From a checkpoint of a small transformer trained on Wikipedia.
Architecture: RMSNorm before each block, rotary positions, biases on query, key and value.
MLP neurons of a small language model. Each row is named by its layer, matrix (gate and up: input weights) and neuron, and shows model dimensions 208-303. Each number is 200 + 40 x the weight over its row's rms, rounded and kept within 0 to 999. A neuron's up and down rows have the sign that makes its largest values positive.
After each neuron's rows, "fires after" lists the tokens most often just before its 100 highest values on Wikipedia text that the model never trained on.

L5.gate732,225,237,221,251,196,226,172,237,237,235,152,171,200,263,240,280,219,257,190,229,201,236,221,115,166,113,192,185,252,197,244,141,257,206,164,246,162,189,225,189,134,204,278,164,185,234,214,273,151,254,163,180,162,206,179,223,130,245,164,272,249,151,228,187,156,231,167,237,165,224,201,200,153,136,225,173,212,178,225,222,239,168,238,196,231,202,161,208,178,209,224,211,137,182,205,189
L5.up732,167,185,233,227,226,168,143,189,230,104,185,129,196,168,166,242,170,195,205,128,218,138,137,250,145,173,242,179,224,214,241,168,157,262,227,159,212,229,230,264,220,199,256,190,185,220,155,183,158,157,179,219,251,203,182,210,170,171,256,227,272,215,222,249,154,231,229,178,270,254,272,173,161,242,133,247,184,238,192,220,180,201,237,155,224,223,198,153,139,146,208,193,237,174,234,221
fires after: "\n\n", "1"

L5.gate355,257,236,215,207,185,221,143,191,248,164,148,194,147,150,210,217,241,206,247,225,184,236,260,211,168,207,194,175,206,183,195,170,151,277,267,184,186,197,240,275,134,220,235,247,190,186,172,208,244,204,187,190,141,187,158,154,191,196,190,203,222,211,253,194,199,243,210,181,151,228,143,245,155,216,159,222,179,197,179,165,203,240,159,220,257,126,209,164,236,145,224,316,148,238,183,216
L5.up355,158,142,203,221,196,287,251,263,162,197,160,130,179,268,243,181,225,284,185,156,310,169,193,210,140,204,190,194,268,233,173,211,166,172,219,280,184,217,207,196,184,182,222,161,226,250,202,89,158,132,194,207,215,234,152,153,215,223,242,140,218,145,225,164,290,202,159,212,238,202,156,215,209,229,168,226,181,240,257,162,182,197,208,240,238,178,204,191,215,214,194,194,287,196,230,219
fires after: " ", "-", " US ", "; A", " C-", " U"

L6.gate977,174,189,178,253,214,191,165,195,266,222,208,219,130,253,130,210,189,193,240,231,184,116,184,215,241,182,193,154,236,200,266,245,235,169,157,229,183,142,231,183,248,182,292,175,223,208,257,260,170,235,130,176,215,139,182,150,198,152,194,217,198,249,196,224,202,255,186,214,162,257,229,178,203,168,232,201,151,135,261,256,164,178,262,253,181,126,150,184,201,225,218,136,249,174,249,146
L6.up977,200,185,163,175,175,266,225,172,157,137,228,211,191,258,111,112,138,205,232,118,186,232,248,213,234,187,151,209,260,205,201,220,190,237,217,176,218,166,136,151,242,153,209,153,191,183,240,173,191,221,220,165,141,218,294,168,203,147,285,214,209,123,209,176,231,185,251,153,157,209,200,167,175,238,181,215,186,221,135,202,210,221,223,124,162,150,234,190,202,233,202,180,232,191,171,190
fires after: "1"

L6.gate1013,173,201,186,207,220,241,119,251,225,146,226,199,200,199,144,220,184,220,180,199,194,201,186,195,224,157,184,167,173,228,201,218,213,203,221,197,185,154,193,251,67,171,229,202,200,166,195,166,201,179,197,248,164,131,209,137,234,197,169,258,158,178,137,221,158,271,136,206,256,236,205,143,241,130,240,284,224,244,199,163,218,223,225,241,224,233,275,181,219,153,180,157,197,215,222,125
L6.up1013,236,190,175,236,175,241,211,188,200,194,299,180,216,138,230,116,218,174,182,175,169,292,249,177,177,188,221,194,160,206,251,270,157,235,157,211,146,246,164,188,109,213,171,240,235,130,202,208,178,136,185,229,252,258,228,211,215,166,217,206,169,216,219,231,167,298,186,201,219,144,170,187,155,175,238,254,225,199,192,243,165,217,276,165,173,157,198,156,226,112,153,185,172,206,228,191
fires after: ",", " |", " | ", "; "

L4.gate149,203,139,215,196,240,222,188,138,216,199,221,268,233,151,178,158,157,205,217,262,164,264,157,227,130,194,159,142,256,177,212,182,208,233,221,214,238,166,229,254,240,175,294,194,186,198,148,227,194,210,179,226,228,159,191,163,176,176,182,162,134,215,211,191,167,222,168,241,251,220,248,183,157,194,134,163,176,205,194,183,247,227,188,232,211,254,205,150,181,226,175,296,160,244,215,312
L4.up149,234,208,263,137,201,204,233,254,149,140,139,263,220,177,219,173,148,191,204,269,232,174,233,128,274,173,173,224,188,189,204,180,198,233,177,143,174,182,241,281,207,192,165,237,182,96,199,222,180,264,207,179,195,172,166,220,244,225,225,170,173,93,209,166,102,134,170,226,236,219,277,227,191,317,231,225,235,218,245,239,232,163,207,228,233,147,178,191,194,228,226,265,209,311,159,258
fires after: "2", "1", " ", "–"

L6.gate1265,204,170,174,211,185,86,110,217,258,198,257,229,147,171,112,110,198,156,152,233,125,231,204,249,214,204,217,211,232,154,114,236,113,205,216,218,212,122,96,157,189,159,189,179,233,270,161,215,170,154,166,185,234,131,211,192,167,147,284,156,219,161,211,171,174,186,142,221,132,246,175,210,107,209,157,211,155,136,177,182,97,219,167,125,221,143,160,211,134,191,217,130,229,258,177,191
L6.up1265,197,211,198,259,179,175,202,163,227,190,262,198,153,222,244,117,158,175,168,169,163,267,190,205,160,192,310,197,140,226,169,219,251,151,241,233,234,156,259,230,226,125,147,223,275,219,167,201,216,205,187,253,203,226,267,152,171,194,226,237,203,219,143,189,210,200,165,226,185,233,203,166,263,249,254,250,179,249,218,161,167,208,184,222,183,239,200,193,162,186,258,136,140,124,215,205
fires after: ".", "; ", " | ", " ("

L5.gate783,141,233,247,191,126,170,191,237,137,202,141,196,144,170,202,245,183,194,259,262,163,214,148,249,201,201,181,166,303,229,213,190,216,182,232,246,171,214,258,268,212,249,219,255,239,202,156,182,139,115,246,212,166,182,141,158,209,225,234,164,163,216,190,159,198,227,109,225,225,166,157,226,177,184,274,165,134,171,274,225,199,219,201,231,260,177,164,238,152,254,189,164,259,271,284,169
L5.up783,249,198,232,209,272,157,198,195,136,221,169,223,200,221,162,256,247,213,125,182,262,190,216,249,186,239,272,153,149,193,219,169,217,184,196,229,246,128,200,232,185,161,252,180,297,282,148,201,205,227,170,259,246,158,165,150,165,147,176,231,258,185,205,173,142,237,168,211,210,295,225,190,196,209,204,118,216,217,147,224,229,254,136,177,179,238,191,202,218,207,191,197,194,212,169,208
fires after: " | ", " |  |  | ", "; ", " over ", " $"

L5.gate673,165,209,143,263,183,222,186,148,170,223,209,174,305,142,246,239,205,239,158,162,312,230,171,269,238,170,216,207,184,201,237,180,159,217,261,209,175,177,211,203,145,224,197,145,266,160,171,175,185,204,255,166,114,237,163,220,193,142,193,207,173,195,136,221,193,195,173,221,220,277,242,180,149,87,209,136,166,187,247,209,214,244,176,172,201,232,135,157,230,190,159,164,197,279,157,194
L5.up673,176,171,126,197,152,223,231,229,158,216,200,290,153,239,272,219,231,229,178,217,184,170,140,226,207,168,198,191,162,188,197,209,166,191,227,172,190,192,235,207,196,257,300,231,149,205,142,143,255,181,191,122,265,112,190,196,275,181,226,294,203,202,167,200,145,288,192,262,226,233,209,250,280,159,196,182,188,251,232,185,88,162,185,176,241,180,183,203,209,252,209,219,201,137,173,251
fires after: "| ", "1", "2"

L5.gate1173,219,180,197,231,148,229,209,205,193,215,173,194,201,237,247,199,204,191,173,183,228,213,210,175,213,242,201,173,236,231,184,173,197,230,177,226,175,145,189,212,171,187,203,216,248,179,182,177,197,261,156,204,193,223,236,226,166,243,261,219,242,219,197,263,306,219,152,213,210,166,241,208,118,193,247,225,187,211,327,89,255,202,223,174,163,190,163,189,161,214,219,201,143,236,268,201
L5.up1173,232,216,201,173,252,141,186,162,157,248,213,202,184,109,197,161,166,199,185,221,201,215,176,189,160,131,208,151,213,274,199,119,269,229,236,224,265,180,158,179,250,279,187,181,223,240,158,211,238,202,251,212,184,258,231,245,195,226,220,252,189,187,85,228,190,184,219,178,279,165,224,180,220,250,188,220,232,270,211,157,176,211,197,187,201,206,238,222,192,269,135,242,174,319,215,258
fires after: "1", "2"

L6.gate709,180,134,234,175,178,191,180,184,186,195,220,269,143,165,204,169,180,163,192,166,193,144,152,144,212,186,205,180,236,171,278,142,245,198,216,186,220,134,194,186,181,195,282,251,193,192,219,237,257,223,161,205,192,154,235,214,160,212,154,216,275,194,186,194,188,193,272,197,219,189,250,266,211,219,270,201,191,114,229,236,204,172,232,317,171,192,206,186,191,306,265,182,217,238,200,268
L6.up709,146,212,255,234,199,120,197,195,159,230,140,233,182,222,185,199,186,180,263,257,201,158,209,149,149,175,181,161,227,154,217,221,205,282,227,176,211,191,210,152,187,208,243,255,205,130,262,242,155,183,155,208,223,161,269,182,152,212,212,230,248,183,218,161,181,182,194,225,184,188,156,210,159,208,235,131,195,147,262,239,229,243,202,122,242,248,160,163,147,171,173,192,248,224,168,211
fires after: "1", "2"

L6.gate1108,180,283,179,193,190,126,210,194,82,221,206,245,192,210,164,232,209,239,154,182,221,109,151,203,173,138,232,165,193,245,236,175,225,251,195,91,126,156,240,188,216,162,125,215,177,167,166,204,121,192,142,190,220,257,164,180,183,126,208,200,132,241,288,165,211,247,243,176,246,196,220,219,169,229,171,175,202,197,213,172,237,220,182,145,208,147,197,175,155,146,277,262,199,214,164,209
L6.up1108,82,148,190,204,191,237,218,226,225,114,188,216,228,219,184,182,161,212,278,250,182,271,213,171,243,208,215,207,219,225,187,212,219,168,189,173,191,266,173,240,167,218,241,139,150,238,238,196,156,269,223,154,224,195,194,235,178,245,180,259,234,220,213,289,267,263,291,210,222,240,198,199,134,133,192,212,156,255,204,214,216,175,222,179,196,143,185,125,223,196,208,270,156,221,263,199
fires after: "\n", "."

L4.gate1227,174,197,234,163,248,197,181,210,132,186,205,215,259,179,221,213,228,188,240,153,190,201,183,259,183,179,238,250,216,198,225,174,234,142,153,242,178,220,222,215,206,227,220,136,228,216,213,167,222,155,291,254,278,187,177,152,208,198,253,228,165,221,241,221,262,222,198,213,280,249,170,197,247,223,134,133,148,243,228,257,214,215,235,205,167,174,177,232,185,160,209,259,206,172,131,167
L4.up1227,146,145,173,200,185,252,212,185,240,217,176,198,175,148,238,196,216,183,180,265,169,191,255,198,204,242,273,203,321,188,260,211,230,231,175,190,137,165,194,219,147,232,191,206,251,184,183,207,254,167,254,223,277,183,230,149,199,169,192,192,184,150,161,171,163,186,184,246,253,197,128,180,201,145,124,180,187,178,261,240,186,177,198,192,115,156,173,172,189,190,206,162,225,187,220,259
fires after: ".", "; ", " | ", "th; ", " "

L6.gate1003,194,311,175,235,275,174,152,206,229,178,129,216,195,203,220,206,125,151,154,121,118,227,256,148,158,169,193,115,212,207,260,180,227,249,152,167,205,149,191,220,147,219,166,222,176,162,187,149,225,222,231,269,194,212,200,175,144,189,269,107,192,308,158,201,148,138,165,153,162,176,279,223,168,208,172,225,147,210,193,219,131,233,121,231,164,201,223,196,239,193,269,213,196,214,213,171
L6.up1003,260,227,144,265,206,144,147,126,146,147,272,214,185,171,229,239,227,217,208,171,255,161,202,208,153,147,225,227,207,116,160,139,221,202,206,169,159,133,164,214,197,151,166,229,230,180,191,232,193,183,248,186,200,236,185,151,241,184,207,205,175,215,219,224,207,225,205,247,187,329,203,203,278,252,187,180,190,213,160,174,208,283,231,197,182,173,208,242,201,192,142,157,153,175,224,129
fires after: ".", " | ", "′", "; "

L5.gate1286,227,209,236,180,173,267,185,194,160,207,178,189,214,221,222,222,190,208,162,195,210,146,154,129,236,225,191,213,132,199,182,211,184,221,203,160,212,234,160,164,194,214,260,114,144,175,223,251,201,186,100,186,202,226,183,207,158,209,212,205,227,197,227,202,222,161,130,201,152,235,199,169,236,232,91,207,239,187,213,190,220,254,172,259,244,221,102,192,201,227,205,258,130,251,200,225
L5.up1286,203,149,165,100,175,206,202,164,176,160,197,138,272,207,289,240,161,193,150,200,164,161,182,180,186,154,152,91,153,207,185,188,162,241,253,135,214,126,238,201,105,184,239,155,208,138,233,235,211,223,189,216,114,217,200,177,262,218,262,188,285,122,230,179,179,188,197,239,174,196,217,228,200,199,227,218,201,253,217,173,213,218,147,249,249,198,160,107,202,198,175,321,131,215,199,228
fires after: "-", " F-", "; A", "K-", " M", "P"

L6.gate585,259,194,196,245,196,288,193,240,198,144,275,119,201,233,180,157,227,243,163,147,224,218,191,226,180,163,213,195,120,208,231,219,256,254,107,250,174,262,188,188,147,188,215,174,176,273,153,217,141,132,202,180,124,215,221,132,241,189,201,181,219,271,188,217,241,260,176,171,235,196,198,155,125,217,199,249,235,203,252,167,143,263,195,229,253,216,241,226,270,252,257,168,202,118,193,193
L6.up585,146,149,209,244,237,238,154,231,167,174,192,205,233,215,240,222,263,218,258,203,168,180,119,155,159,179,165,118,192,293,140,180,236,260,256,252,249,209,145,234,236,227,199,183,144,202,193,280,235,227,281,261,107,156,191,192,255,203,187,161,211,166,162,203,255,229,202,175,267,225,262,180,228,233,215,205,214,179,308,260,201,214,185,273,184,220,181,112,233,168,233,267,205,233,222,140
fires after: "| ", "–", ", ", "- ", " to "

L5.gate1104,156,212,228,210,182,181,130,201,262,281,149,248,181,185,245,239,175,246,213,164,239,214,193,190,263,188,216,238,201,201,249,177,152,196,254,186,121,208,219,291,229,278,266,155,288,216,173,255,211,124,198,174,176,185,196,137,198,211,176,198,198,189,116,195,164,199,187,167,154,248,160,161,155,222,171,213,165,194,266,208,239,178,224,241,195,167,210,211,248,235,261,152,244,184,194,178
L5.up1104,127,255,203,269,229,125,186,160,110,250,169,243,236,148,219,177,258,218,139,141,184,160,261,221,140,255,228,194,167,206,241,219,131,231,162,230,193,196,273,177,235,209,203,147,174,249,212,204,235,167,216,153,148,180,219,125,182,211,136,212,289,128,160,210,241,208,138,254,126,195,216,199,198,165,165,234,248,198,196,238,188,183,182,157,180,250,187,206,202,194,195,184,190,266,198,215
fires after: "2", "1", " S", " s"

L4.gate1169,156,260,221,193,132,227,162,213,192,231,248,276,203,240,176,174,210,186,160,201,216,216,196,254,215,221,207,214,209,199,133,201,254,209,221,195,173,172,204,209,188,275,174,180,157,208,232,181,238,199,226,207,174,161,154,147,234,164,150,225,200,208,205,220,271,169,233,295,226,156,166,231,219,192,167,160,146,250,243,183,227,233,149,231,191,228,190,188,120,165,227,158,177,153,205,239
L4.up1169,137,166,189,132,182,258,168,214,214,191,190,211,167,213,213,194,240,163,200,241,219,236,193,150,241,276,210,181,225,136,178,215,196,245,228,218,155,227,191,163,246,170,192,127,252,118,254,271,204,191,134,184,207,103,165,212,190,213,202,208,197,106,222,267,197,212,243,182,171,158,219,198,178,137,182,242,216,208,146,182,164,202,188,147,271,158,191,234,196,157,138,161,211,170,232,215
fires after: "\n", ".", "4", "5", "10", "003"

L5.gate961,178,162,172,214,226,234,173,258,229,192,255,198,201,244,296,212,211,192,223,132,149,226,214,103,233,189,230,220,229,200,166,161,209,202,186,220,144,168,208,240,202,137,169,147,242,188,169,255,198,168,228,184,171,136,137,203,232,133,283,212,313,251,147,214,206,265,175,197,135,178,127,197,191,165,237,199,246,172,172,186,169,212,239,247,166,195,266,225,238,240,289,190,113,196,199,240
L5.up961,160,220,191,191,234,189,204,225,196,221,172,165,151,198,227,157,179,182,198,211,222,163,221,206,253,130,268,183,260,180,270,284,213,297,219,178,211,223,226,286,173,176,178,188,193,234,134,239,206,235,236,170,291,244,231,171,121,189,198,198,180,223,207,145,204,285,212,216,208,277,252,181,155,144,273,219,162,224,132,139,210,137,237,199,173,178,227,221,181,274,218,154,233,153,154,171
fires after: "1", "2", "′"

L5.gate182,197,187,211,285,177,160,146,208,213,234,137,189,237,205,232,216,270,199,167,215,225,191,138,97,195,207,232,143,222,207,180,157,180,253,219,220,220,189,183,180,205,208,258,205,226,187,168,164,151,181,138,174,180,154,275,205,212,232,159,195,211,196,136,229,199,140,216,267,176,140,222,108,182,168,263,175,194,269,250,240,225,206,191,222,264,211,153,167,212,241,271,178,189,151,117,186
L5.up182,280,150,190,183,202,189,185,220,63,154,162,187,251,230,249,202,146,214,209,318,192,209,281,206,238,137,248,165,132,204,238,202,197,227,216,198,199,170,188,220,145,244,178,265,199,184,162,194,224,173,190,197,164,275,87,122,169,234,188,271,212,189,296,205,177,222,192,215,173,260,230,190,191,120,204,199,179,225,147,133,202,204,205,179,254,134,247,225,184,182,102,243,192,222,241,280
fires after: "; ", " | ", ",", " |  |  | ", ") | "

L5.gate1073,170,272,199,205,238,190,158,129,176,175,145,236,230,148,173,195,212,190,229,236,225,193,158,170,195,160,182,180,251,172,187,208,150,254,199,176,188,204,250,197,186,213,196,193,196,295,201,251,210,162,149,168,166,187,171,174,246,224,149,225,219,198,249,217,207,230,174,234,156,265,209,205,183,203,185,202,159,242,201,163,178,267,160,263,298,181,201,266,197,195,216,248,214,288,244,170
L5.up1073,173,231,183,189,191,172,205,207,262,152,171,211,167,179,211,191,236,195,255,231,156,187,195,173,118,179,150,111,192,192,189,170,166,239,146,204,206,159,194,221,201,182,217,193,208,238,194,181,227,203,121,162,182,181,176,177,170,186,124,111,281,229,207,286,241,187,126,201,215,225,183,202,142,257,196,251,192,268,140,231,155,168,250,173,233,137,194,230,125,124,218,220,269,163,236,195
fires after: ",", "."

L4.gate355,202,254,266,215,217,163,188,252,220,171,235,288,192,237,219,186,212,198,237,202,203,133,229,206,203,204,210,112,236,168,164,225,129,172,240,168,194,155,157,175,179,197,244,138,202,164,216,215,159,202,198,227,75,127,165,183,204,181,255,157,198,242,109,206,170,262,244,231,129,255,164,233,203,251,140,220,125,162,198,203,170,237,217,184,180,211,206,193,213,222,231,260,265,158,187,197
L4.up355,197,164,193,228,157,249,240,192,206,176,139,287,133,196,258,218,210,253,210,269,184,127,305,238,208,253,186,155,240,176,176,219,179,210,174,231,136,173,193,209,227,188,223,189,238,157,189,202,274,272,228,174,240,155,200,210,158,189,247,287,202,239,166,174,234,290,201,237,184,220,181,170,143,171,180,295,191,133,258,151,204,216,222,255,205,207,117,162,208,160,178,200,142,213,237,202
fires after: "-", ",", "(", "H", ")"

L5.gate1117,186,227,153,122,200,171,139,175,247,174,276,210,166,233,192,167,230,215,211,215,244,196,141,140,228,199,207,211,207,213,246,245,181,158,196,238,183,187,209,254,171,223,263,249,248,258,180,227,224,201,225,232,204,195,244,220,231,223,266,169,242,180,180,217,274,262,232,316,173,200,228,242,203,192,168,144,211,262,205,224,201,260,194,170,185,194,213,164,158,162,262,103,216,196,89,290
L5.up1117,227,177,123,179,164,187,134,215,186,189,199,164,234,222,221,222,196,253,186,221,194,143,273,148,177,94,245,245,227,208,165,171,242,138,198,194,203,227,230,219,232,246,198,234,87,202,105,238,261,176,187,178,159,216,271,170,219,193,226,257,288,205,197,155,255,266,168,215,211,200,235,190,166,200,176,214,170,179,223,183,101,158,276,226,186,238,220,182,207,201,180,212,134,212,199,187
fires after: "1", ".", "2", "–"

L6.gate958,296,137,203,228,163,200,190,257,209,216,214,225,208,193,218,235,178,229,207,115,170,262,155,132,203,130,121,214,247,181,195,115,173,217,241,260,263,165,248,207,177,235,195,170,231,261,198,268,274,159,207,248,167,196,181,174,179,243,149,232,203,225,178,220,159,187,163,157,210,203,170,198,190,234,173,236,215,199,205,141,186,207,173,198,276,195,261,147,114,152,209,200,281,220,235,237
L6.up958,211,228,241,170,149,230,217,126,185,141,184,161,190,174,216,172,182,216,305,186,258,178,217,145,180,78,142,206,177,202,212,166,221,181,295,178,193,235,201,207,227,181,192,177,220,195,189,213,247,199,322,264,179,208,271,219,179,248,207,213,162,196,209,205,223,200,213,179,215,213,234,186,179,130,213,174,166,180,173,226,209,183,191,188,261,194,240,257,211,232,237,231,197,207,195,252
fires after: "1", "2", "–", ", "

L6.gate228,228,242,175,201,209,178,237,195,191,171,207,202,184,216,236,191,102,134,197,180,151,84,224,183,221,173,283,163,193,210,211,202,240,271,138,259,294,199,162,216,143,155,241,193,231,212,198,255,174,167,156,234,238,125,166,128,217,71,242,206,276,179,207,204,261,223,139,169,208,186,257,148,190,219,225,148,213,110,172,191,228,248,257,214,274,139,144,245,185,182,175,157,153,220,250,213
L6.up228,191,284,220,202,281,186,213,212,119,199,255,209,243,260,150,187,150,226,233,211,191,137,275,173,156,198,298,138,178,152,140,220,239,200,151,179,163,158,256,204,201,156,236,243,214,220,186,211,122,220,124,213,221,161,242,221,197,193,141,239,205,232,143,255,212,187,181,182,165,259,282,314,220,185,243,244,166,140,184,132,67,257,249,187,209,230,194,262,162,249,254,205,263,174,247,242
fires after: ".", "0", "1", "2"

L5.gate1229,175,185,267,200,228,233,60,232,221,210,190,177,162,228,133,247,195,249,217,209,243,162,153,224,238,171,280,152,191,197,259,199,202,247,198,183,182,191,239,171,229,183,236,223,212,178,181,204,218,175,204,191,206,116,193,235,184,175,223,220,218,254,120,205,150,242,192,248,187,302,299,129,189,134,120,181,203,195,209,169,179,228,224,191,209,224,190,236,191,237,171,247,195,226,222,213
L5.up1229,244,228,228,173,276,287,212,236,135,224,221,160,173,243,135,208,218,222,212,130,216,173,188,143,194,226,239,215,265,253,154,277,145,241,181,171,182,217,153,207,240,255,213,189,170,226,145,133,221,211,196,196,241,167,184,217,202,237,187,113,121,109,138,198,219,200,151,217,209,224,206,242,213,117,175,223,229,245,212,235,195,197,146,200,155,223,253,256,251,245,149,224,189,164,201,261
fires after: "1"

L4.gate770,196,240,212,194,183,229,123,175,202,176,249,213,182,169,146,179,202,244,140,260,206,219,265,168,254,189,200,117,322,160,261,194,222,231,228,189,155,201,166,223,188,224,235,151,141,250,185,288,215,127,242,222,125,181,150,186,202,194,192,218,170,177,249,207,199,222,179,133,221,264,192,202,185,187,248,242,206,211,178,209,203,248,121,221,203,189,244,257,222,251,240,291,213,188,220,255
L4.up770,150,269,144,200,192,218,165,235,261,282,225,233,159,216,224,204,194,162,193,137,173,195,158,175,181,268,193,193,158,201,163,285,196,153,281,194,211,226,164,171,157,114,230,184,177,242,122,179,204,160,169,170,159,210,191,218,191,184,247,251,215,210,234,195,189,174,188,199,124,222,205,164,159,253,213,190,173,259,261,222,170,212,149,176,183,198,205,191,202,208,161,191,177,246,214,160
fires after: ".", "+", "ö"

L4.gate1125,213,202,181,260,233,160,190,215,198,82,222,275,224,191,135,230,170,123,187,153,242,174,179,171,184,131,184,241,143,197,190,228,179,239,238,120,212,147,185,161,210,211,258,179,193,248,247,153,144,237,177,163,183,187,258,221,231,246,187,240,211,193,137,153,179,129,191,168,202,248,228,244,203,323,187,183,208,231,241,141,145,230,192,162,140,178,204,149,256,160,207,193,249,236,309,148
L4.up1125,269,204,275,165,238,276,225,176,218,133,314,263,226,151,221,219,234,264,162,158,159,195,233,225,240,261,161,218,210,140,175,174,201,140,198,145,199,240,218,131,325,222,234,230,187,248,168,180,196,187,179,203,198,163,224,239,110,222,201,211,226,258,252,182,240,102,183,203,124,245,159,225,185,184,197,269,248,224,105,203,188,193,191,233,198,192,260,191,211,164,256,236,198,214,198,200
fires after: "; ", " | ", "3", "4", "00", " United"

L6.gate1026,214,245,211,232,259,186,213,211,192,225,131,232,120,211,203,169,169,100,199,190,229,215,176,215,194,163,227,193,246,225,144,169,249,231,268,179,160,162,156,189,236,187,205,230,207,109,193,129,184,194,180,219,130,227,141,184,117,200,233,167,243,251,136,250,220,143,219,215,142,216,230,245,162,94,177,162,215,143,172,223,201,203,210,227,183,211,210,247,246,191,203,188,257,184,225,150
L6.up1026,154,255,178,232,270,268,181,173,169,250,153,237,214,214,243,202,212,172,195,269,251,262,194,185,234,156,334,164,172,180,141,216,182,154,183,219,221,221,126,197,111,268,232,248,229,192,188,211,213,165,273,219,176,259,248,205,209,272,246,224,233,151,204,179,187,190,219,202,181,168,289,188,183,163,262,252,154,174,195,246,254,223,153,257,208,204,224,222,174,226,226,185,165,224,189,210
fires after: " | ", ",", " / ("

L5.gate196,171,184,232,229,234,223,173,194,212,212,195,73,210,232,145,217,197,283,251,134,264,135,129,162,227,132,166,163,284,200,237,173,220,196,169,242,126,247,259,159,212,207,246,210,253,217,217,251,163,135,214,153,196,178,202,193,189,259,170,224,168,175,184,190,174,246,168,260,123,203,196,207,197,186,263,198,175,154,269,184,158,172,233,277,261,219,177,289,254,225,222,236,249,230,315,266
L5.up196,162,134,241,176,248,219,176,222,257,148,220,170,152,216,224,203,181,275,255,169,156,181,226,107,186,180,185,184,125,221,268,142,196,178,149,242,239,193,274,243,185,209,227,135,222,213,224,300,256,168,172,160,257,160,207,180,102,284,164,234,190,161,143,253,231,233,161,227,106,200,263,184,212,144,203,113,138,243,281,222,188,165,232,240,274,211,217,234,236,222,213,231,188,158,231,216
fires after: "1"

L5.gate818,184,180,261,209,170,211,211,155,171,178,197,199,235,261,198,190,300,204,248,221,219,200,252,162,237,247,184,126,194,192,185,226,160,288,202,207,200,167,247,181,171,196,248,131,262,229,197,189,162,131,76,175,214,206,217,108,215,237,206,190,191,218,232,166,147,285,161,142,174,189,246,185,202,115,194,193,239,179,225,161,148,226,225,190,275,179,206,193,164,227,234,215,159,288,287,181
L5.up818,190,233,171,215,282,222,176,229,135,243,222,212,221,150,140,205,265,140,250,232,248,196,234,141,141,229,212,196,163,221,209,236,191,201,209,191,274,160,189,194,189,204,164,241,216,224,239,193,209,232,197,151,157,205,234,164,239,243,144,135,255,249,185,220,210,211,231,188,218,169,131,247,175,201,188,156,204,228,134,186,150,200,228,166,174,149,242,182,135,222,228,161,245,227,202,152
fires after: ","

L6.gate907,163,252,181,187,169,233,175,171,116,160,227,182,207,157,224,165,203,184,267,184,234,251,218,265,209,237,248,155,174,197,186,129,236,216,243,130,212,207,182,235,199,242,200,204,190,178,103,281,205,199,195,171,162,151,144,166,161,252,211,221,146,260,165,243,94,181,262,218,220,246,235,212,207,171,91,205,160,240,166,286,270,207,131,166,216,200,153,245,180,221,234,190,156,231,233,184
L6.up907,130,181,270,192,152,134,154,171,290,242,179,202,167,257,157,183,205,189,163,218,197,228,176,220,68,156,217,246,191,231,255,230,289,185,174,168,184,201,200,188,165,223,212,192,205,209,291,206,185,242,147,234,270,246,159,220,200,210,191,185,209,193,224,182,227,227,219,175,179,240,201,191,196,185,165,127,227,147,175,182,199,219,155,226,190,229,202,183,219,159,174,161,116,152,268,219
fires after: " | ", " / (", "–", " (", "′", "."

L6.gate1236,192,268,189,195,277,216,152,158,200,255,212,219,221,137,193,168,162,216,253,294,157,236,200,226,230,211,225,263,168,191,166,233,185,234,214,247,267,111,196,218,128,277,245,175,185,187,176,208,156,158,174,230,171,215,172,210,169,285,173,200,185,252,244,174,245,183,187,195,225,212,174,113,231,205,185,256,160,214,243,205,279,186,206,203,244,167,269,231,237,181,226,183,223,193,175,146
L6.up1236,152,168,91,153,285,265,215,262,198,207,144,182,234,237,190,211,200,192,152,294,257,287,247,137,174,149,252,214,203,154,219,197,239,165,163,227,87,204,117,169,139,263,248,203,245,246,203,203,192,158,167,143,235,240,213,151,253,225,196,118,93,170,173,195,176,143,155,153,192,147,191,278,200,158,164,234,156,144,135,217,233,218,196,215,252,206,172,156,174,213,237,181,199,192,160,175
fires after: ",", " (", ".", "7"